config.yaml
attn_scale: 0.102
weight_decay: 0.1
max_steps: 5378
MLP neurons of a small language model. Each row is named by its layer, matrix (up: input weights; down: output weights) and neuron, and shows model dimensions 80-175. Each number is 500 + 50 x the weight over its row's rms, rounded and kept within 0 to 999. Numbers have three digits each.
After each neuron's rows, "fires before" lists the tokens most often just after its 100 highest values on Wikipedia text that the model never trained on.

L5.up122:464437426483421478553582624411542538488567524484563466546530554574499437458459591408537621474457542459514499441504482498445537548551476665479503479476460565491491410494520481463500386512447424611525509502510506509482520573499535476512442430406442364439462517593440503550528450568499492465
L5.down122:434501605497498531469463495540520379520501557480495598530429572484477499469493428539502461518497532502534533526517437430545480464480587460486411484473474485564406469556553526494579492593445526508544492534546431458460431492538562491509375531446572531530500575533542506508522522545561522514
fires before: "| ", "|", "or"

L11.up335:440410522612469480532506482503563431533572586505494506479591527515498510572441490474459565513538478468559449425497519494541497539554501549650470522487475463484507525480431602493468408522500459471436463526470483500390486461593533508556456510510586497513473437625509524447541548544495463492
L11.down335:596485467413481440468524466518473522523381488530492457574526479472479520459516497514536517437482481530497565516476395487573384538542439435435543610521536518571512485602558436453513416446375529523470462533507489460408572479497395472463562560582548419531490560419470482492542542455467511528
fires before: "\n\n", "| ", "201", "19", "3"

L5.up509:478561506560593468479433496435655538517559361522542519564571544535484559486481553454510516506478446400465537537482465482458459498471466433528501562459548506547463470592547511532497488529470529498536565551560427536522423435537484516579494531499444468487513467536504378519599490458547530506
L5.down509:452455506480529559528544445546461525527450554531541463584392431462470460563533485461516528488527551517501504599463459488564619519438481590403435418476527455409531412492476457482507467471530485420410514450398491524482481565404415456439525498532573486508504497448427513581532446546495410548
fires before: " ", "s ", "ti", "D", ", ", ") "

L10.up541:474505514456609535544480462475511510495594505550567363519458542434447467509487534541473532559445422524493527478565457394507519501505587592622470564513485582596485475472554535524541507512484496454497481575474489510479461500558578446512421417485468450426493469506434443437473438572562415385
L10.down541:471495499524476479470520420562524531454429477511400552580561482504523534586444438503427516486507505509431431508532508556522541450456504407504544599476550461510526490427523449482482517441543505444486514428537417540437598525475564535484486449499517574537524400473559435445519499467447564499
fires before: "s ", " ", ", ", ": ", "\n"

L9.up462:378470493561562430521428545520577506603617464531438437473504531513447562625466475449523481459499483529563541512650539432574564458435404514436458396427452472463467464526486492504537508490513566436403446451496577590548487459559550522568501561461452458531530513574478520460524514555495521475
L9.down462:497401495482446500470510547502483417460509490480485556494529495580505462374526520530524548577486484477434478434439474534487399431451542467533487535605592466473531515489522445495430526520597435457531484472522456504380515505513579539536454547471451533477558503414480444516357435502473554508
fires before: " ", "og", "s ", "sh", "it", "e "

L11.up479:446487572473524531513452512483550485510563524512538485472571514451523538518413449563426491435511516534501431503516544525463505437534556544487465583539513486431519499566530559482437551384558482395576477556518524554524616525579543549423578519516521483523527502554482534518456365520544473530
L11.down479:559487496459545440547535503518455512454511440554495559590522504534456409484468560449566419444607619490487569553464473613560487551433515513469564455529519481465561498513529446435511535642519494494457464468527495436546502528429521397469485568538491427433547511560491474454495564449582472576
fires before: "h", "n", "h ", "est", "ed ", "an"

L10.up297:499503505665588450505452519350506513544500600534464461534538504487470500482496483456554526496526502483587485333507456457568484422569514408468600592456518511429517452595574483481488497487493439451533536527417544585476517520570498471472492522497498578477475472522488535589436490514493557532
L10.down297:448509516500413577523544548507566512392510452478532495463526471532523410475533503613469451524499551572478565505522479430610453500476583566491552527509484517610497448471503606523511542515537482501379485493573577480498445579510562475557433419471589481380464502458477415464508469482442529511
fires before: ", ", "-", "al", "ated ", "ted ", ". "

L9.up162:526450495512500490565359516569609528542468415571477475504492484487466525446585451512559575430468413498526516620484429473418500490543483558540594504481592525443466403519437485422430528460538519514548570478417564519515557526438555539476503562485486498511550466552442412499526468559460336459
L9.down162:491539571329556522464483533500566547523494448487520524390562491438528520470504423432496462456494579536597420537430545621515513576525513547503524476559468520510540523532571499469456435544478442431512411537475481444463475566587536506452591458495526492440467471455448493487547490479464505493
fires before: "u", "il", "ut", "le ", "l"

L7.up512:552463462535492569497544563516565541420441424548574411489472503503482485573402564560507512463536597472506521402483436450370487510490566573596488546583471646413506523501545504508425420513479584479412475503463419548399479510575500493517469474474358537521472466517462571495540526531556485514
L7.down512:504514538537448529517612485497513541500481435469487487524485490516480472536484532591508568449538493523471517571511448434429510516420538484440474580614513425491466529561554540510480536510422470523551520503575521521526474374574491526515435492547410495576430504512543468465515549497490499428
fires before: "e ", "ember ", "u", "de", "r", "l"

L9.up44:447485508592490520618471466409525465505517491484420459516531525541505469512487514420544623511365536514503527422551546476513526438608514501492507649488464497536538434455586506510473520414519514480434436508471505508431573539480472516453457494464481504466439571425487492526492542470503503547
L9.down44:497542513451504420476546571566456589476435507499466540482560513419520502482521531515598466403560498415547467515506436483566453608477513527492499395519545496421485431449413455509553491566469450418529545557491504494527437492515532480578504475436440575497558507627536506408549437539461443496
fires before: "m ", "e ", "m", "of ", "l ", "i"

L5.up225:444467466520463529507445547477526546500532417533534487515479511503518567478407593509565570481529593538439547438640440533454520464555521521542469478538545487509463546449520521618458426530518476504476495450462535568495525473540523513525470448392422489478483540394481532410592483505395385459
L5.down225:482497557455513453474528527489411493453489530498581590511478424506478471429543522415474535470548517488453564501528576518594474508499481602524398472508486560481507493445448484526427474507495498509344417602440411493384508406526599484463477526464424427470421556418465437390549429561612525439
fires before: "| ", "|", " "

L7.up365:546526494610515509522460544413603486549568511558593448516488527514488503539484531470519467538433487449552557511460387487404506478513558538494510576502543564559483473508502513494539484560471557520493526430549523575548441550543454544503481471531360436479546458575466503432520452498536492427
L7.down365:523494502508400525505537501448500451523489474544515486498459452509495532561567515495528510501546572463479505492591468485520461539506508558553549481453459476607532547529527439474476441611479550358409434581576522585424502424517524474575513424467458486444463401445568515414501495491514422517
fires before: "19", "201", "1", "18", "200", "202"

L8.up431:410538461535449472525528459505454516531518420471606514481531510444457475314585503536546509524428558560527490566494541497561476486472469522496426416501535485483465535505477549533532453484537382496557451442519544629510499534517496491479438517407476427466434484408465554497510515485511438517
L8.down431:542500404555483486507463511463477593513475469495545511529535462522513374492461510490505449464442468516475486383498585522458479402433493531433526538564538521504509507490464482463416514467547522461444428525354394452527577526460536490544570497570577442508466581371492590488579539462455570510
fires before: "ul", " ", "er", "en", "| ", "p"

L7.up597:529473444550539531547542533412531579497531502517545457588502502451478447494484562417527544500600514436457465481478469496430497468547471591562516527516559491478475462514405493500478429530459506505446469586534548529513491570468566514480502502519509469404613412552434426489593443524499436315
L7.down597:427466550465452443484591483503551571418480407495536447537432415488476505459482529454541540557575494548483478515572419513484472533525534482492536560502456525489465464476503464492610460526516429451419543549509496478508567585506508497525423462474510432462525362488604554537423437451566514480
fires before: "n ", ") ", ".", "1", "0", "7"

L8.up480:428512447526531485591598568448524542501516495595517406537487526445498450509445488493523567503495520546472552453488525461505441445575423589497558526482465454487512403494465513521476481510488462471399375416547580466443542446594473511558449500460529471496450555601463509551535446509473432523
L8.down480:421516480490579560449470474535455486431509536514427554462519403518526538468523483596499559509537547462534476578450443483551511495618465529446480568438488476367447464567524539536473563566547499457544498548581478467585526550511522526521564549430534513420485459463552518480544585540503456553
fires before: "and ", ". ", ", ", "d", "ti", "."

L11.up607:470473495431525450471428577525489493602539584565506477402551591472522515482482557459486563504451475484494473460412536479477475472557521571586522499557505562452474421492521492517516419519504474520548479549524536409428494546586510483484420452545459582446521597434502427529533427489422523519
L11.down607:525517538427442441470516494448449503446443510530484559541556527511579463543496439521621513485486518534527497573473447528548505517522476487483494516500495493487426464500463548492459654505459494491547529514558567529511527489453463526553457545574462551529509470481624448474498548570513573426
fires before: " ", "e ", "an ", "e"

L9.up464:531533505520502468519474508464519609491529492545443461615455471469521520488389511565514486377358483445604518544477425475552492453447521603389476466542527543510484481551425541492484501439475461553502472553545491561395530405452576420509497550440471484492505551574476455545535423458509474514
L9.down464:504442496401526463520448541535519509508451532544450609561541557515397460520453484499471469549526510496584421527459619611437602502517499474448550404559405502449489445479561467537454490389519506496540536495482471488511467517534446522440483487398446512497613548409465514435576436510471442497
fires before: "d", "h", "h ", "t ", " ", "g"

L9.up664:506512454554527496540489490421593520473575458535448533551489508445547437460517550453476494516457437613471527538473524448455496488493500538533598574564544433470501476479526491515468497391495515477539507496473591535555556521460497500506500568448418456540470513526480475530467359533384345504
L9.down664:520453528477508539547510466531445559402442484462473433516483474504478524586482432505580620447437560491520547549507569361484534492475547464500353484564407476465507496590530466519449568526527545471480407589511483448500476402403438433479528491460478486455453477493487476489499542548581605545
fires before: ".", "d ", ". ", "e "

L10.up140:494505341524521406548511510519490550579440508469510500480523564518511508499434372528502543561481533463472587584466497508521507430510376546475460435508508527482440494463511520392480477525501499492532534544494466537513445453626476540582446442367464575451512440613487412512592473500483421507
L10.down140:514538496386412559558409489505487411476489580519488505599410511470480577485504520488479502520454440419400492469529529533508494501411548549562462604541505500521524556574467496552474504570571558406469415552549454415572468474512495500490482517509489451513526466384525455465478474472558494465
fires before: "e ", "b", "is", "ic ", " "

L11.up371:513450530442570513545523573491475446575536510498498464580447584464550582432456504520521474507348582459552514393449530460464525481508513547516446599545396510487497474439591560504503515491486452378490427563486476519451507546518524511478437448466571529510440676568485530510433501498511512552
L11.down371:538451516433476493467537551540416527503464506487455536424485465456507460493557510509517544486525512479410411505445560509495484452523497580482546420531606496492531491512527520545600533496492477517456563504586465571495365473432518574467561473496522568437578614484547467499445455423471494486
fires before: "f", "m", "o", "ation", "am", "m "

L2.up62:507473447478510513555454562565517486522477468491451551488542582428527478502506493537564533424436459599469579536444447516539544563480374523538489539540542609511463554536535466478420506584497414485464561506403473598440537574508508509491483500532498547457554502502487436516607362517472519465
L2.down62:491505477469457486467506542551540542525473499458367473479570519459549392609497513486451581413369550603542479616432487508483520539429375505561467532519543539478556526435461558559480564481461458471446479506476470512496502484528568533520501586541508548438566498481484446514608441508480536467
fires before: "=", "P", "A", "==", "==="

L8.up146:569508508600535517493527476523483538484515388560537449532525507478467625536501553499507439482394476448496484534504366468430637523483488438523525534457466562450439536586514540416489530490509537438444629486450502483465438425510431542501463470500493597541545468505453425591599411538534521561
L8.down146:476566461628456561534462481498359463460515558440501499523473533532512501519525583463517464487600536618468444484424508477480442479540485537451502530494575514467440521499460562497436462527466562418516493532515472431578520583557583532422521556535459454491518520460511458408424510463498490432
fires before: "d ", "k ", "k", " ", "t ", "d"

L11.up156:494485472489451486550484496451592433489493493475420486560468550441563462453476490516540624438494460552495523469523551538402479495524408433445597581562439558469554459492502468419431463434465517537558457597376489577538506513511474537457460601462563501534530465548482424640497472551484493435
L11.down156:483423472456519578593496625584569506477472476510560534488514533503485515566442478467422514459471443477510424512473455449444475420489530605533526484468639555556481415559506494486358539543539468425486526532555570456493509453447584495376532516461519514477422488491591500432476472555530523486
fires before: "il", "is", "in ", "t ", "u", "ted "

L5.up331:588482468484482491540512535530497530462513519514620473490532503440496560415429556472494563501493536516408449492576574492535586434489365541558513515541538461527443521494420560501456465485511413542425470508522489543345530476562522515588498489464477471429508504505477569454421521464469456414
L5.down331:458480490489540487511469512573447481471526468528662466553498444472487509423402490434421507506562576510537486450437504506582534537417512615459483398467515432594589524473431515534504464561478466576398437572461424585478519420477515467500562466465523478566581413411433477514536533522566516552
fires before: "| ", " ", "/", "|"

L9.up743:477467499490426520576444587500530480544488509517492447508477524496474482548445406433586551458507516625565542415524504461530431460512517523486508479466502507507469518498488466537484539440472478519437377514621540479555520510618483546581437490458535478526481540602466475484566550521530427370
L9.down743:526603502524541562480491492489532502436470469523516452437560434500518610440469476482552509483575531568521457493525537500505475513540522538557441548526440452421493529484457492520530520430526479509511496506527414521521541467551389478536558601469513513505447438443584501521555477417367542507
fires before: "s", "d", "st", "g", "od", "on"

L10.up315:485482462558515594535390524439580441510512511535513485520514467504500562518494479496558453531462493536541498548484525494528526543516569579493494491554440508412527487482471481395461477381480499508494449531467528536458424488440541494486579469565383518477582536553497479522487424521496525511
L10.down315:553465546466567445551384460525480471446468458475512555503499623481457487517400548432498587486414499448530479541329588558535546527496425490453503553534431553505478535557560536587554497501485532582452492461389466524485472489627533502445529568461529562459573492474421526495497605472544474520
fires before: "o ", "in ", "ate ", "ing ", "o", "e"

L8.up435:508430494585533598501440658508495537509563496477559445512468544483452367495492501541451479487508542495447493503471473474500515585591453544522557524569445495499530469489427545520542462598502489508407470475502529579443483432544495502557446520465534410481542497525476454491486458516552448435
L8.down435:360540529449380342514442484473463489460492548552508486514583500490382510547478505566405491563482517427483514540494409419507451517533561498546520577573470501532501523509567560531401529499424563539476419436523456449541493572445480505501503502461497504595455541444524538465524625503530536519
fires before: "| ", "t ", "ember ", "|", "and ", "3"

L8.up305:469471438581479546540374493577552511545532515481504446521517542571498481393538454466520593480505447563452522498505398504530484448434460509428547546557513498465365486516524469552457493503525617459464499503587565547450549562471562501463493502476549501437531606593514427471524415571440442470
L8.down305:504455491463417520577563521547462605542508412411515380513607546509481499467541497510390519532498512412564507446476476495455478518554472453458474480541485440459571512483433473527528433454541526423563533430449579371506443583535499449532549453528493481513552530538519512544469534564509592545
fires before: "\n", "the ", ", ", "\n\n"

L8.up438:460466449463552441554461515445579453528514503508480486468496533504539503504531513443627518496400495582534575501461483470503497598423437580541461431548555604543483542516558458517429462462443466492490553487473452465531497534487467513521462503499585430520501524501446425499560407562437498474
L8.down438:520587527459491482513570519475548432461507462458492541464538541431508551506487500362493536481474511517595439519476519545513536526444442521556420519435572468628576505536561490550431504437568510481537493423476463437496485453588443513491518537513460454477594565479432540532485435495399501516
fires before: "=", "P", "A", "H", "S", "L"

L5.up371:560489525505536446486449491544520460461518462455493525471521503559546483567527581506493529445451473495557587510454577485402643504496554572461451439514474534546480506467515478540513320458503497617460544534447426510471501442563554522471489455435495476558545478441477461456617439503474537529
L5.down371:411556484501420372487516426505541470578483536478456463483508558499510494510560501522452501521509554506492481478547492509576347421580370571525527571481513528500492476534508535474422521534509465480440413557558490439453452463570591447496511492530578520478435514558545412507503542525552614487
fires before: "| ", "|"

L11.up69:533432584538594452469453478510480530524549479587510451563469538488476428554402425517547479498464427608527433509402492443513604465551459542561588570495450575496537467462525552479496469469436488530421522388427577484547507617477410533461490535500552519474544450571476526532492497544534483453
L11.down69:455497501619570514416459485443523541446445597511533515557502418477483456447558478482469516506394470557510467458503516417517481474373514517573524524521578580569416448430502475510505442473395508433437534427518524472486556443479465542586576503564527532422620591480528508463499474560487636506
fires before: "en ", ". ", "k ", ", ", ".", "h"

L2.up667:526464461561433429503545563520486532508551522521570442547550503422445516413510476454581559448540417626518551562467448508502507481534443572429522461535456469488516370478459442545554445531499461412506519454489536401489522576480440462588444584474506379470441546531494456595543492503543455544
L2.down667:439540449526604535517524437500553551428491485485356471476430459529472475586511527565489489547513615416493426467499529514546453517513521523545480514482574517479452563466570518504474574549400540461514502438512413570459483435479632544468562477431472611529532476471442525406475510495506572502
fires before: "\n", "|---|---", "|", "\n\n", "|---", "{"

L9.up196:474491541554503499525499514413499458545504437472429503560493571545456507462494502426490556479499499564634521448552524484506428501624470434473544486485494489619448469527443489511443454542472507493386397490519514472470509467500489478624501528395493467530364503455484478498497572451617597452
L9.down196:540433526516546495358510451502495543467576532555545580461445433418509455449469528522561563554588606506505485446382471532504501447462520511480419526517604464512472527578521513584536502451546364444576562533483495536418430518528372515448448490535518521495594507542544536560580485576373428477
fires before: "cl", "s", "d", "v", "ter"

L4.up186:554433466484508490526492547510444482500486468359366518475546518525507423525469492430520499452522509529482546460520464435518586524528470497518465577439406505452494496585446497466584477568493557540482518510435593560420435488518500507499511502535431529504444565505461555601527506560505487535
L4.down186:409556422564485513540524519532551483476418392527394438469426529534582605554461459454464541450535553488572522519397476447583579486580465502504470571489600516411447553469472560586498453448509486556518453439550552572535504568569522560491480527551524534467530440505460552531550437502519499479
fires before: "| ", "- "

L10.up93:453500465530574524533524521410521581564522511480538471489506524465443552465406534581455471575495518505536509553472393417446410576451458541601513533547540579508536507481514535528441480533520489444428497505533558537502496509500567540481418499561454448548455539472407469425549509446514516420
L10.down93:486438432467564464553575485501550535525514555500466503570628508479549502518494530530479546581538517501476514529475602483485570440549365495472632471526496475467566465524463457464453505500476432473436417344440415485463510476467411510494536552437458521441575454558473553505570474456420517483
fires before: "ay ", "y", "ep", "t ", "un", " "

L7.up70:522450488555486418534594549489446434525464553444517447525551500502521472462548546504509509473489497528570515446501489457412567507620473484449444521526439547478565407514417500531534418475450470595543584557473521457432479399486499525514440480441579544476513498505466540536611441580449475531
L7.down70:569588444557501614468503435522494440584481467538547471502498476537596520527503534458549435502576517537484448449546470432554531492498557520528517433516536470452473501493555556459487553457561445469574470471510503462501493484495569638497559618521548602450586492457599444446481414535489531565
fires before: "| ", "ow", "(", "|", "m ", "m"

L4.up140:518492499590592513473427526549601484509503487524489412465503488481484495550441455592480493616484399477592528550401508432445490542469549458567503538448516577518474517641575518404535512493451577542517576553460538574520419470566533496595464506508392490490556475447486402558580486498493484490
L4.down140:469540517582447509443615449398507497471471582510494561541498436542510524572569615390457501476498429512438452429526559503434535469464492553571528568583535479445633466452416467504512488525470469469464499490462465418573539521558503525493552505539544499526496489539502509420447559524486518478
fires before: "s ", ", ", ". ", " ", ".", "ti"

L8.up45:396496481630446542521497475483554448484490432507449478535527541475552429510468460497467517557531504480532497456506493436459530548604425504538470514513475573467471440563547562537461527520521525466522530472512589603415426462524509545621441590477400510486494489631460580540486476600633541385
L8.down45:476589535518597525440480473552536454481492476513451514599465574430615497552484617519389490512449555488554497551434472451595542460498516573487477476502520432494507482512452526497502519456519577547473530524487515521513501508460570591451598566566509553549461483431575512478481472505516549518
fires before: "| ", "(", "|", "C", "S", "L"

L7.up361:489361420468458495522490575432541540444558420421556497521495502472445499484519512511517499430610558485448558473434492454480484536576509574548620516480398583501499547447543552558492411516494540404440466503498512571427446494559472499598451482488439546446516490574482502496510499563543496503
L7.down361:529495499492504488510471512562632477415524497492492517510528470433459459509483506493498566522476530538418484549478459478508462469487568630447559543586455533501567539608522478550451413568430602519343453602574520554488449492498517507543474453502416459496490508466527487426555599575470462472
fires before: "ary ", "u", "19", "e ", "201", "198"

L5.up623:517527493525474504506512527450596499482526530571518512527542506468476462460449446446470415497507398506504486492382374484561534551526476481430553568540484520397503473610551475536527574516467501446516534607471577467519487587433433507569436531549540470411431514542468516634465439568570436515
L5.down623:487519542596503488557440424421532383480507528505389466510405468517472551590612527568549475495505436486479515489489543507488496572385518497429504483545470509452485482559514515475487518476511594523441580481477429483540441573487453500495404592500519488524533572525511453503433549554495469558
fires before: ". ", ", ", ": ", "\n", ".", " "

L7.up125:460397475507523462516460523454562476555522476482573328554476525582446543561471522537556455531500414505504562520503396397525381432442557508487488489522525463484484503523546489560483488515478518468512537483490523359540475547539517533518420555500512560568507465539447422521512461567512513465
L7.down125:522485518557424491534487424455501597490535524529387537415546522545492473486509515569443512523517485562502496528517447558494486582529425544539409551459519547463443493397377467499416561509542454500531537428421581491559580581501572435497573375527450511489564612468593447482450565486441544523
fires before: ", ", ". ", ".", "\n", ": "

L7.up733:440524470536482513519489553444524477453477583545528535615582553510472477566422579423477500569426509468442583526479444471558467523585371546561511471518547491506489492550551485504531399585450482445472614528541438511450523456519456492475516435463451478459566438530469448465591499508550480540
L7.down733:496518499493535511529573482577488420564567509507458450427452496457518521412509552512521505548518490473449576402444467510477491508474450553534477476515529460526401467561498455568491547554451450461481536484532537532390441486512427437468423546524559528578498605483510619534473448539626531506
fires before: ") ", ")", "P", "M", "E", "A"

L5.up2:545478500632504495491405501449595474515551393495480527572548531536518532586516558481520458593389477488417563501494479480456478466535467454607518566491529523538464544520559525505434484540479485491603569533457444465502444495466531520505507482527410548496528466567516440539541425453504512538
L5.down2:425489497489465501462541413565474507458456527531518446511424438457472548540478459498467539449493577547471511565424475488577560516440489592475536439415490430422539400448518481465485519517470499466458466464432489502493493479486496503491538515530606531542459526419476545567582626533522519508
fires before: "s ", " ", "; ", "D"

L2.up73:489500467486504457539410506555491459537539429445532475575526508483435574487492438493546611486505444592538588570474494478472507575501466538392476522448474520549529445512541459502488396482486512397541591491474531448484461512525428406524414491500492468511460626535466453570529520565619496500
L2.down73:509511541521463484566532478551463540507522515475465549458451435492496403486627497618495438565498572443522482451523557493509519495481466502578534472556478483411571497431490475502528572546546537549459429460524397570525508481447575516430535509474482565528549427464533523376506530457460544510
fires before: "\n", ". ", "\n\n", ".", "duc", "en "

L10.up568:507497455482484571549408570506579429458574389459629425565496470451483609516474542497539522488505552487570506623459475468519548505460460565531500494444470508539504469514528607393519486502405478519436558541485450568451420432502539481518463516523414503480548519510429479487478477513531529466
L10.down568:626514579523499491515545503505500468561500662435424543538498491566490484528534498473482492526528535466567521510475487523550680457632415498516421523513476540575486464595508514419493489476445518513459464519431535418623397546538576408522539480526562573522545567520508511468446480462449453453
fires before: "o ", "o", "in", "al"

L4.up479:533475474482513469514453554527597416494491496430431540520551521508524504545505554474508482460493452489505555542458441470496579532556397543555452565430368520426518536629556508459509461594532509432485585504472623557413453507516450528495479568587430539514443518607485498505547467587477552526
L4.down479:483520441532476517543493504517470513503469509474416478492448562530528479472512508520433566420539617606554533477520475501517532457595439462508532543471497474409500484499401525472402451459542444429420358536564576543497543546547527516524622516603537550507525449488485535459613488548490574443
fires before: "- ", "| ", "|", "(", "  "

L11.up742:451531501518597438512429562430574443543570506587618497482544563424437482495556474477493423543527536421525399492509498469453548543439472597511479546552483469460518515502491520477474462432461567454435492567511531455518522578452583466508484554512526383536541471469446453455489414532492453502
L11.down742:529483499367435526508568492541427442477520429454505474416631488482478473506516450536455569533473575510492573533521531434548440513500510615521467496427555547475496546546553516595426527580522400473461478550470525531543497536458471497517385566505482437436526520615542512524487528438544493439
fires before: "an", "n", "in", " ", "ut", "ary "

L7.up412:453461425443453523543458598459597482465518546560485496514492576488502438502459545465498453530503529562481630534418436494525528520523473510529559520476526510555455491495578475513476487524471484528407489501475520564547516458519485537457465472530559493476505489539464410427586439606442415448
L7.down412:565459522547426568505463516573595427419507567523405551464580448440517499477479531513453486451489577495469514495434547542542545486535508412564507481435519427484508527505501557514439579474490442475575487408459452616482495419539462525468538551499481532531615367483504519471605471557414530450
fires before: "- ", "=", "P", "A", "L"

L7.up63:507502566586444538520341517495457511524523481537476541596545502552497399546540495519524598465427473633478500442555456484492604417462547544464466492535493508492512436477442487550433477480501400508523464463471504638510500530500558507557516448432463469580395484479500526585569457487563523522
L7.down63:573496473533504513550448475484580503466477429401533495490526555499500526431465463578469504469546556538531506463540512492524483547526534446519524532624439471546412590532535531472552540452448538570440540541565533491556551543463514500440423540520548482475392500506498463469510467465567556498
fires before: "| ", "|", "the ", "or", "m ", "in "

L8.up15:531505510532487529543459523425629527497531526564538407559555528501490429561520473517521510559530483521487444475440438409485530456544516529545634628539461502477530427478504483490374478552481468441412510431492495521541504471460460502510438465512436454437462469516475507549470463550466497493
L8.down15:451522444565484520544570457451439499574486541475581473528556527419489463477548481444506433592571493470502477527512440449517382490517518482528462545468536563423515402567410504414507585479492498464518487520436576392504440518529571529557557495511593473471521573477549543497412600444465521519
fires before: ", ", ". ", "–", ".", "and ", "by "

L7.up420:474463461589468468494512507503628510507475522577576510577529505537441524565438515364489552537555393474453445514521527503460490447517433496491499580573527435460414499538471502525527411647493471434545567520575433510395448504495544513499501504491603436414636567498465406436496475508508478478
L7.down420:484412557457533452482437577588558436520543440535518509446449454466444460524548478539511523554461472490502549484542498417494392546502596515417529483458478531533551478520564505554561517568537548460321484424559467466512481537476432464506462489427481417591615512477536570521559437477538521479
fires before: " ", "O", ") ", "/"

L7.up29:580461409492447509591431488453488576485541443552437507476571585475571574493483578577455574441453515478525491552544507521487424508527527578517454495457465525433461404526502591484450491473531437510537469526453442621462452584541544579524415463489484499532512472521447471466404396527537590493
L7.down29:465496536492462497492515511451410450510438541531552552352534434513539502497499539483562425559514554573522487463482491482537536458532471502531464545463494463510505565462454504494522489451564445434455498569609520462538537487484570506515599569503551533487431563524709493484523548494518475475
fires before: "e ", "| ", "e", "es ", "es", "th"

L10.up156:430477507527522398517580563451555479498546496558575456454488516525518399484554577521478517472574520506468502430513404409513415555562543536502578500454534474465576480492537540500544394521489544494468428586508427414496377510533545499657449504384492410543465588527491439501486498591481481397
L10.down156:555530474508505557477478454507430569448499469484471534579524546370536483484434486486486485417410524531643514609470610503522541514457382480485481512449581436502481485459487471512547580412474469395447591419459458509496601433478493586378485512494550489459541457510491535500433439451461590575
fires before: " ", "\n", ", ", ": ", "x", "s"

L9.up152:480487531529449511561466544477483555519448484512492438499449557463476547476510509499515539472586494519595599465507468506544458481567468606509575492618511488468494476371541510519505486463502543409555555428548522478428453448528492479594524469450444461541456499463459412484463440520461550517
L9.down152:478519486530550481564401421636466467498553530604433507549510504506484491535484524466594435502478518483456590558549515529439511601457445421478495416472491443533502507481488518505465540439524589609484507523431482479521452464517501517455533473517520509568497525585431499536527605502523555502
fires before: "| ", "u", "p", ".", "y", "d"

L7.up647:510496423488477551597519558448516559472559462553534472429513484510546530487474504411633554474475477455440535560475463503449512455521506529604532507440524443475452489489512460595483447474508491510427443523554532510557604569463474486462488469471480435422601544485452426484546448533446452434
L7.down647:465502566419560478490603487553492465417526527534470597451388478477505600472392453470480459499479458468468478536415482604517488538483431504487403545470465498574445585445538498463449473492508524479584479587405499449568569486548460432561506445513479493556513481476444485626429492474494517528
fires before: "2", "1", "N", "6", "4", "7"

L7.up100:455441503535449537528492533470615587507535513455566503507537588522459469431464537510509504465461557468461495542448529470428475491536472567568658552466496562544507544468480510494451453551534427485392433507446545551449515496625505515555390513479427444430515488557470411576527492444521435437
L7.down100:444457511487535508513524450518502414468503538476531514482485501476444492519458483509542497501508560469430522494455453463573463501576520618491616585579469655486618511555479463546430420473434570479393421485497413531514488398540513512540510539474560451519413505487466451490548616534527511498
fires before: "201", "19", "202", "198", "eb", "199"

L8.up302:528517498558585544511498509410568535547495416500466475503545503619484408537559473470505605450468377496575452541525572490579481552536517405453577509458489504468509472617565483552484527470522485440487527547499560407544416556545469526574435608432438514435517431534478483447431507481524414441
L8.down302:464527498514533503615554490469604506447448539390517501581488548406515579534456531475510445564532536485455545547427466507508472478505511548611474560563538481539447513458475538457518475491527521536473480474513541577452481517382541519443569493417532524482515546446489422527508513482415561560
fires before: ", ", ". ", " ", ": ", "\n", "in "